Weights of a small transformer language model.
Size: 15 layers, width 768, 12 heads of 64 (4 for keys and values), vocabulary 8192, 107M parameters.
Training: a variant of Adam for these matrices, 13743 steps.
MLP neurons of a small language model. Each row is named by its layer, matrix (gate and up: input weights) and neuron, and shows model dimensions 160-255. Each number is 128 + 32 x the weight over its row's rms, rounded and kept within 0 to 255. Numbers have three digits each. A neuron's up and down rows have the sign that makes its largest values positive.
After each neuron's rows, "fires on" lists the tokens most often at its 100 highest values on Wikipedia text that the model never trained on. A number after a token or word is its count.

L12.gate203:141142128105105055141087187144176124149085127121152147222153101094094157120137105136120077139103095178081105112100112146142142133103132170150079121104074148126125119151144067126134081129145104169132171132110061126169139163092178087131155095140101154140123102167090148147106160098219118135
L12.up203:127120171143109180074176151170150122190070151180096071162135129127155190226134127112169148152178104138069103120121131144167086120152123071109067152158113176132172160157076143068143104166129089119177168092141091158080165137065145124169118087142120098091108124189132128098141136125165102132
fires on: "–" 91

L11.gate1623:128120159155106097129119151146142140094150144107087088100118058145162144104132086144174146159121152122119173143118141127182119171159190104074133056115171144183110095090179089111125126112143077114134133140122102127160087132136109158146192134158052140059040134175154142151092202113179185131
L11.up1623:103130158108163115118151150143190154091159124170084095163117135170136157136086125137165131092131115146130182045175137123130113131130152088137097233092155193122166132140142134099071148148089091152154126152154112115146118068195116106098092070130111078111100115124147111136166150088159107107
fires on: "-" 19, "–" 14, " U" 9, " Col" 6, " vol" 6, " ±" 5

L11.gate1478:105195114121139113072082116160126146127103130104103128096137126113124133057122111089130145157138129175126138149138185116117186111156148113116179127092112071110160112114134096141113107084163134119086091101090123159149122114117157089086118143107105142184153116080143122081115179156167120148
L11.up1478:118149077148184134083125158092137151152158114164112061093127123180104158153162133108122154114184142105101149130145142071173091169107151075157128112119116094139122157142107173100049138136087121180137117203156130165141108083165122140083113128118101161129138135179140092120178113150108140147
fires on: "s" 22, " the" 20, " its" 12, " his" 8, " her" 4, "'" 4

L11.gate199:145170180159144078060128139143151170104078165138087094091138134114121118161141143123130108120166121150103141128102106151217161158076117062124193118136136067093144121171073135132088167174141115119086056164129138165174156119123170163135127190127114162139131092083132178141132074063100135189
L11.up199:187140086157097141139093089074152113158146120185146144085133158114111126105122171158087143085168129148076173105120059129171128135147095103158109123139113091097119092156126088148142106086183127165158104157099136110073060142199208181123120122099107189131097074143081135150129118093110136129
fires on: "'" 25, " his" 17, " her" 14, " the" 13, "s" 5, " their" 4

L11.gate1429:117152152125120213049092134102110116183189150158106127154099108096112090160121134064103148111164172147161147119088117092168074108117203195150119126083117098078123119088202193093120159155101118155158124168100114155129146110171116145142129137094105135175118132161137087108085124075151159169
L11.up1429:102148121144128156137071112106116085136137127141146177129120180095060095212085105114115125128165128146162076122154126107133145095111152121156102129082122119182085116160150179139066072185133159133169113087080048089109155171140107159135118124140117117081173113117112100155107119097045097140
fires on: " and" 35, " to" 23, "," 19, "-" 4

L11.gate2043:167204137104109083068144131139184153189150187208126125120164154096165093142129163072128084118174150199148113125128107102099148164147200082121123110083177094097149114141154087125087042116142083157093142131100098102126154131145102126093162116107073121171134127161105109126121127148178141194
L11.up2043:173137103164182077108193120124131129145172155155129102102176114108136108119082161136147112108119163191169127085139142123060150137168189115098080105101187126170161075168126098144089101145143112156119180122047053126099124172132098116093132104143125121171150152114139109126154127141120117143
fires on: " to" 22, " and" 13, "ly" 12, " that" 8, " which" 8

L12.gate312:123123129091125115115129187187146140110175170072177124116086153128189133099103117173105151161163120156070132181145112165139176138109154139087171135144141067139146118091096136138135190163121142130124168147148180111169100099172076082113188137193076155137092136141074109105134091079172189129
L12.up312:171156132096113132099109199156109169131117132129149132146124081192064136177098148105185100113083133115129093119098119121124157179171199165147102140158179188091071084065097100118114138112124105132101140111103152173084114132152141130216146108124071089175115091098152185114173161165118153103
fires on: "," 46, " August" 8, " |" 4, " February" 4, " March" 4

L11.gate1370:150101126119135103158186059156172094135132193143132131142114111152125131129119087145150144142153121173086113200136079119151083121135181112064116152156141128103108150196130114096155116043111111131152109138189148140147119159066125181136138154166089111149110134154112154096118165170098076126
L11.up1370:062195104070156134186002111166160168208103084138139132120082117121149115118151123125105074124108133103086138160140172104123141126090138181125124162104120161147094129153192113144139163135126119142155103117108130145142129070142104165079149138183067107140180139159160193129190142200092113123
fires on: " |" 51, "|" 12, " by" 5, " of" 4

L11.gate392:175188115097085135132099064158137167160153105121127154138165145146202136151123117110137118106123116143123148180157178132167147175084161154124149116061124110092100139105100130165094078106152086099121160135123135137043152144066159142096148112106121105104147168122111115152147093128165140145
L11.up392:127144129123152160106112146156151078119120143139087158159116156112184111093083116095119073088197175155201112149086132198139149113128136118092129088162075101083117121091135113089044122116131109140130183117060121158093154090118191110093126125134148099130154086176103139083159086161064131141
fires on: " and" 26, "," 18, " |" 10, " or" 7

L11.gate1138:132136140117141097111090138162183146077165121161144152102101088131180137165082123094159149135109171173099154193106104118168083127133135063153157160163140104135069104085189077157149140190124126121120191111153161115116093104187112141136099088124120190178139093175116101131101147120080185138
L11.up1138:162166079124170130150103167112172160120095137198122078149102113096137151182108154144148095108145138137139118079130140118164118133129115162142036192157116163185085087184169106133079135133132140078100152080117127099113133122188134126055120139199110149170113102129083159130142181140048170129
fires on: " |" 54, " to" 7, "r" 4

L12.gate1387:169176127112098112097099157142181180153135122169120164063128125113183109104143150098087150111175068099127106163165111113178120165082102071135169185093101106104129108110127040062108123180165146154119136133131175110117125066128151132156067134115115137163109130091085143123134109208100129155
L12.up1387:114124124195155153106121076152104128096123132171174153144132156102082081166109130097131156112150138088145166077098103087102156132121114114122066103148128043097113144148104155130070124116073113129149163133117129155173155149089186128122109153125139174111166122167121013146087111125130137138
fires on: "'" 85, "’" 9

L12.gate889:102045070064111102098078129134153128094132125137166109168133110152136084154178126111102137139179111113125117154141139147139125157104173203102143123114081052109106105104202095095115117114164116088075156139130156122078108091132122087109153122100116197156093105154064114144140106117107157132
L12.up889:109065093116140159119088130169189099117083114142130086151125090157138129083088122082152147135146125147181085150131174114087128103115153187147176120140083145138058097175199139126152150104155166085117096094150118115110104151138153146151096105078134104164105043189081095121188153091101167122
fires on: " |" 39, " +" 8, ";" 8, "ne" 5